From a checkpoint of a small transformer trained on Wikipedia.
Size: 15 layers, width 384, MLP 1024 SwiGLU, 24.4M parameters.
Architecture: RMSNorm before each block, biases on query, key and value, tied embeddings.
Training: a variant of Muon for these matrices, 697M tokens, 5317 steps.
MLP neurons of a small language model. Each row is named by its layer, matrix (gate and up: input weights; down: output weights) and neuron, and shows model dimensions 224-351. Each number is 128 + 24 x the weight over its row's rms, rounded and kept within 0 to 255. Numbers have three digits each. A neuron's up and down rows have the sign that makes its largest values positive.
After each neuron's rows, "fires after" lists the tokens most often just before its 100 highest values on Wikipedia text that the model never trained on.

L2.gate421:163147124108141148171104128141106117153080125147134109147132094100088122140119121100137138094078115087121106141103130136191097118125118145073067134132129126149138125165154115123125105154151133116087109132133105133124133134121153148090113097137112129142111141116077110156127123129111139099117159177110115115108103128089151161132113138147116126159123119098124116134131152143147140107140
L2.up421:125143132121130167148143104117127133136119103124174083149106104137122113167155123124131142114098128109110083115145128115126117147140121106104146136163134143102114117114098104136127134137128134159159135172141143183094156123138139153112115115163062151107161113122151156108097132118128087103112143120149108117103128107122111147133143131093109116153153155133131134120078142083139107151121
L2.down421:124134150133142153109112145150133128132092172135127172126059132115153116122146105125096136140117156136122159131112098094130140145125118107144096123117104094122136106136092144150105158110113107124148108165169107117136118090148113136135106137125167108072111100147124117111134123145170125143115131143144179130163112149137123189149130132110139136116155097138127117131094148113110133094148
fires after: "B", " b", " B", " Ba", " f", "s"

L7.gate23:103149137104101131106099108125094114140099116141117091130118076145141118087142140140160119087133151125120100139105108126143118135130128119115093146147153112114152108178135153159136114113149101114109109105115144115108099127158150155139115161081137146137146145118126158112153125147120127166160128121165112129132157115161157110098118059173120091125105112148093139151100142116154151122133
L7.up23:083126119120113156134102137099155109133146116125126120134145132145129159129147140153138122130149156125141122102123132119105125106147083152144124155137183119105115154147153132142144150123111110145145136137117144148178135152127158113091095151155096164149138156182149083165111127204145143138130102128113080093090112156107133095148131116114138120104107105123113122116113161118140146170135
L7.down23:099148129157153132139048146147154155152111129122188085133121109123141145120095128145116132129098121164156128115079116118105144130066133107146137111155112101117167120131110144141147105162127138102137107099105116110113102104135135157141106095155129144139106147126126111124086138140130144154149155151151134092144137141108132116116141150120142121132117129148123144147102124133144000152131
fires after: ".", "d"

L3.gate13:149135106158180162102140106103114095130114131128119127158137112105115119136106163123142136133146160110150119107137126083130135129172091122091131143130139152120086160155156142124118115145128087125137105116128157136112150090121153112064199123133131105137147175110109156143142138161194118143146101131163153148102144154107115123145061105134115134146074091156134089143140175152128134124170
L3.up13:109123139134139196154132109136089119142127126113141101136135078082070105122122151124129131121149129108137139150124099090114121138150110119105097124155123117068132153098113082149123121094090179087074099145158109115139169135158130143113138129143147117117121078102170130115128125132114107103113128104138128119106102150135126106147121080151148136138121161106158160101134132096145140125129
L3.down13:133103125077175137137119142165107172133094145146130127109135136104108108164162122114110127116120133143136153152142109157127132102153134145141128164163113153109147124173150165142146121139132208139138145117134134136199130179123104163118131116130170162119146143114140143127135162142103116122084132140086130137106137061077089119134119141128111143119143150107107125138161080115186123087149
fires after: " B", " Bri", " Bo", "B", " b"

L3.gate327:175103129122110145128129111101094106175108093097130140163111086088122110134089138148134117165140102168112148108110104120133171142128157162143123117175106123097161135122126163128120112101097144128126140101109137161142151117129183134110138169124170158143117080120136099111049165140111160108109125140174110117109097141095152115096105137153130146175135140184153121144090103113159146131173
L3.up327:132104099132139121089074120135106111096134119141131160122146104087149113138135098144151113117167128121117118126123172084153102129153106090126131117094141164083143094114104114066124132126160145112113134132113112105108107139128103115139115114138118142175099123064096134136143130131112120081112117112126139118142112163101100150131154157131101182136109096167075138123153166148133099126155
L3.down327:116142134089125118130168160100135128158131114123146146150139113125134146134140094174155113128122124129151127130139143142096130183134112130126120139156113097127099100096119188122127110156121134108125102118138088136151110123147134139109138080149103173152124124107152130124062136143120108107142125114114075109128116120138121136091091125109145154134160132126104164100114073142126113148142
fires after: "A", "C", "S", " C", "G"

L4.gate324:162128094102161135130132111118129133166104112099087164125149160123125133158121133151080112090131120152121142154083128121106135089138174132148164140145096112157124121105095128152144148144113141125124091116128141075114131152150163104172129076170131126128145116145100116158132112115158132151141137098119123097092066184177079150131147190157181165147124118137133104126141098097117124084147
L4.up324:136140147147099127168114111113144147120138147096081170146084139141149105115139142134160133117092083162119148143116166133137186099109097087141132088106113166125098166143190127157117129134106128123112156111133150197114105114170161151149148088141145105101122112144144128166159111114124152124103110155147127146098105143112103125102138140131121122139113140134138125139130156127143122117104
L4.down324:114132129110108123113134150139087088115097094126106135128122145110096112135110122157128114135136151135113126137111103152178098170125152149120102124121132080120163134109131158090148118161104122126114132114125117057122141136119133104111079177097146170150132172127157110098127137170168136126110109122109113115111125130148136128144137140174140134131129130165103095131118087137143094102131
fires after: " (", "on", " ", "L", " part", " current"

L7.gate694:120166151128115133114151126133152107150159145169145132116108096132146132136100112112124092090109162092124118114134123127117143132141144132119124113103106130135113095136152138120127103123144068101142104159126097103138131067106153093119143137113117105186131129174144130135151135139126159125151143136116140136119137143149149164136140137150158180090117151102143083143181128137174104117146
L7.up694:116133112114093111096138178112105103160129101117124107029093079147136173133100152128126128109091148112147125145112134179140124131119128183143079129149146084124137170154126159151139105145134123143159164143106136145164117093130138072120146142110127153153122130104113113148198117138137156136110122108147124081095147133130125127141102131140120139142119134123089103129132120123120133181125
L7.down694:080099118127127103137062142132124132136159169088147117114133091091133047120151091134116160114139160151097118095080118150105091139110133133120137112098140103107085157149120156124142106156146143135142090117124160095129127116133079129131197133104144102157108128148105111149067096125134117115110104121123150130147122157134152178150149111078169130111111140112130128075132149093149144134116
fires after: ".", "s", "th", ")"

L5.gate822:079106150105122142136129102110112135173114146119115151156105106081146120135117138136149089120156121146101150134153123107137083125121130121133111116133092115121177119134137156122136151154136171110114129166107079090138097144151142110108121102116195099118112116132124130161077135108117174142127119162153127150067152174105116190134148101185103155091109132094108093130122151120107154096157
L5.up822:093122170095126123121124178148136165160090158119097095104096146064126088147132108098139135147096078130110128093129112137121150127127150102133138116090156133164113142137127133103116107127121120112125059143120132137123127138130124114121165124148124158153133149129111143176148136110132131146130153158140130112097143134111151149122132107116158152137101150117175061102117167127151104110112
L5.down822:134135114123106107145128111118142144108108115097112091144085136140158107121114145131121113172128078090130136112137114121126142144142124103095130174118097123157130137123103143170117083117160128122121160138133149146109106096101182109105153137129160137106128088168089136120145108143155126143116116111097123126103112118144116071134139144094109112162083148168125115134145088148124095093110
fires after: "n", "ra", "re", "ran", "r", "ar"

L3.gate210:116149168130098098134123092154124120172140161139143145164166089171128126107128122133144133130141112165127107078121098152140174129120139137141127123119104107134155131172095112071110128102129141128135080117149107139131116155104115112121189095100169157142100083135151122102130142134108130126130104108088131150155120112159143167096124127160106064126215133113085115109110129100135134142122
L3.up210:108125140176112123128109108142147154091142153123112123138125141171167107075107115118144130102140123125128131144119122114142189061104115179155121137119146140090116129121142166128096140113120112135182101114138115163122118132137148163073121173082091155077069123145088140129132171123113167145105145109146111122156117133119133157140165088135114076133166106121105100169138173140107162158159
L3.down210:120136146116117135103092178113181085150119115135165144149144153121142124125138124139051167134109097153130128133147134120154152116127170131109163098090121175134126167122148108122113120115078119141120136145112100145181137106083139133090077113113160118131129164112120171133149111155148118140171125127126130161145162098165162170106124117132192153134128177158144120138129105145104068132133
fires after: " De", "che", "D", " de", "d", "v"

L7.gate744:177131130153094137103133132152110144182145129136103121113125091190092135092149107121114129117175151107161122139116137144120116148145180157118161125051154138088127132129134158143150141134156155124167176125108081124141110117142145099121111137120178141140104172133145131069126100120124105145150132142108147136122088131129131147139140087144110132138145129112140092133154122144082091134130
L7.up744:110125163115107136124164148150116090147090104109080080106118153183098132124128124154137090116157154124113152097122133108114147141137136185129156093127129177040153145121157169129135149160130127134131170060118082138133101134099132114145114130129098140114136153118109092153141143127124118164155145123094097137086109115131110131142125142135147099137167129121140127137129152101121116128121
L7.down744:062117101135112144140115119086150149145140112111111124105096140141117130142122128126129145119102148168140120147100111097168136136093153111108125120145100085152111110115119145122088171107136122142104124146125132123154127149170140096109128139116136165131110122148146172105099136124120156145137147132092113107114111130136158095133141128198138092130137134127128099106120133127112000143136
fires after: "."

L2.gate543:133146156137132114123142118111128140104095116121145120132151096072128153148107118091134161130139120146139131129085129127132148061138158139103082150114140115114120124142085143095176145154179104117069093138140129148086114114153134130118148134161124131147136122094134141102112097113174108156134156106114162106073077123095110134127098115101118119087107197115148074117110144094101120125167
L2.up543:151120104091154104136075079114142164135144131090146106170125130142096167134118135088156138124153092109137131150108100098139082149126149180136131140108148137084113106122110124108143100105124100139130105134117139123135096143116141113149086081118142155129128125143120123152123145193156147093127161071150123144146141155154092099150137147116104134080078112113124095118095166097095154144130
L2.down543:158125147097172104180168130127162141129114132117101146138137124148082115129124138116097120131131164155132095150120153145144165120140106113131125121130124142133138129121121103094147116163065086160125110131085147134099136142107158135124125162140116160144116129135104103117128127157154116113119147083149144119168181131105093117178107132132154124149129137110151097060086140130106088142187
fires after: " ", " f", " b", " F"

L5.gate282:127098118092147114159126118136122160131119149137135115091105122160096134120097141109108121111129106081154151183104114161139133101113133081154170139093113101065158124152187143115143111132151151131136157108117125122110130102125107118103127106185142129123120142119149144164121152101149132160180068143172113165105118107115120176116102114142111104120119111082125131118111169095129147134070
L5.up282:136178115148096155135150090155141093142145168104094095091138120115118085142135119144138131152113147095149112124144121152108104105117131139142128121111124093095143166103137136135126118098133115194148107121159139122071113177072108099136129120137138099092118110101110182149153144103113112154165104162105159148160123127107141124160063119134152103136130139121117086119149159104123105097123
L5.down282:141143149148140099132154135141103167118139135140131144136088121118146136160188140132187155134178094159084127113138103145128133142152117149097123152121174134124131124132135159155090117146111133106088126151134129124132118079116167126133127104131153104142133159082126147113111159134122126121068148133099108133105094145134132140111182155124118113156121169149142159150087088139128062143147
fires after: "n", "ar", " Al", " He", " N"

L4.gate32:148139148079104130131170118118134142164114135101115149136156103072153137159141116140144116151117135166134119136126149175130119116125152148177147130108101141117154121076090167124135127108152128143102112160125150154122147123108131202119107097130115160160164115100121139110094112127145181104137117128137155119131101149142136130124091133105127098107158131166111138136125147137160123139105
L4.up32:130134105114127136137107161142110168173138105129124073153131084098139176148122153136153142107104087138095091142091096111147119140118138115136129172140116051130209164108115164114111179135136117124162094101098126119081110140125133138125198084145105133122163092107167120156162133108139141124126134106111178116162135128154156085153165157110129123109121114134155095153106139135095135160126
L4.down32:130120131170095122086119077113101092120112122132096116142117126120133148109130121072120117151106102107170120144118118129113144137128104131160182118093144117120104119091145135164125133139146129162139197133166125084140097163151108127150114140126147115193085135155144132135130147115141141151101145113109092121105106155111154149137144148072141096155138138130087162094113139120085111106138
fires after: " F", " ", "-", " join", "F", "mb"

L2.gate60:128145152122101121117141130106088122105125100122153124084113117128174176128113150102123129107069158135135144141112129107108139106097130159164152159155132075099138107099088153145105138133123139151155122127117074188095121117157172089135123133104141146094143143121121155134131102124132154109134087083090127122160152110126102096141114111104147116127118146129114141175079122177123129140170
L2.up60:135120135107114097140147122147136093173150129137117088135137095092142127118153138135133139105164067117078087142122122146171093134134214138158150125138112108101149138146108154127083127086165156136130108141150135142176143151132122127120173120120113169124133092151178159132111125106128120149106113127133113194129130137125143165086090123144137102131103093171122154106117171157150163109151
L2.down60:085168164133123132142150130084208168135122111138153088124130143132158126156122140143158155153149135158105099151135118125118138111140065119112123139093124138094111151080157145122138119160112126157113167121157156149091105127109138125111109171160104126122113153101115119142123083144114149157091150083095148095118136101125122091174106118099107120136136152106162140111128130109115018094126
fires after: " ", "-"

L9.gate69:107125108140152121100174128157128129148098125143103126107154146106075104140114109118124115109158132144126167136109121100118136103131151157162113108139144138116161126097134149113089115135190116086138083128135158118093139132163123118157097127105109136073126112167100115143110092117103134124115118131162128122133142156165096125117143113131130139100143148114119144135115098090125137117125
L9.up69:117095173135112162152131141107136163150117103099105211167153154163112106130129104102120131140125114165126130132125116086134151113149106153180116095137158118135115161104159120083145132095139170148150098104136126147114138126131143134145111138112100142160158119075154089154144148127134119143129121116134135090141118113139121165164136114110132131113143145113142135126140118104139151129127
L9.down69:119141152098109090076142150145164146125117168176110133125084162116106138164164106127201120091146099121137132104118133132116107146102105115120097092118153134133122141116132143151139144125120127095149172156096113130134127164124115136136113133137146122120128147173174089138120127131167103109114155117150102121168163095128121156145086109115092169142144184117099181112116124131127128115134
fires after: " ", " (", " Mc", ",", "==", " w"

L2.gate992:134116091163140153138109101174087110132139114101148125157143093104184157092141154151086152113102131146096093084119159120133122111128108128116114145135157111093151165121117102124134075124138094166106129159126102167093136112138134098097124116128137111119121088137127156110160138104115113092141134175113137154137122113133134104109138129181197137157134137157097108196111134098124124088147
L2.up992:157108100156137128160101126157147133139121118134161131167101054080133118127127180158145121170132116139146085099091094122118154118111106104126141131112065124116113169136119096117172112102133096111124154149129071132121133116150101145087110152157146128147120109085125135103175144155120122123131091169152153104083139122151136136123176152124130092178086142166092121136132146094071132119106
L2.down992:074136154085150122156114147129143185077151158152114112081110157183123111138124130151149108133122129138185132108130135134146117162133105106182110125116138108157105103154128112130110162115140164069099088141113161098136120115145131129123148084080139141130142136129137068120123154168124140151120168070117080150115140130110149146137106073125159167150122127082128167126098110180127132142125
fires after: " ex", "oc", " C", "mmer", "C", " Con"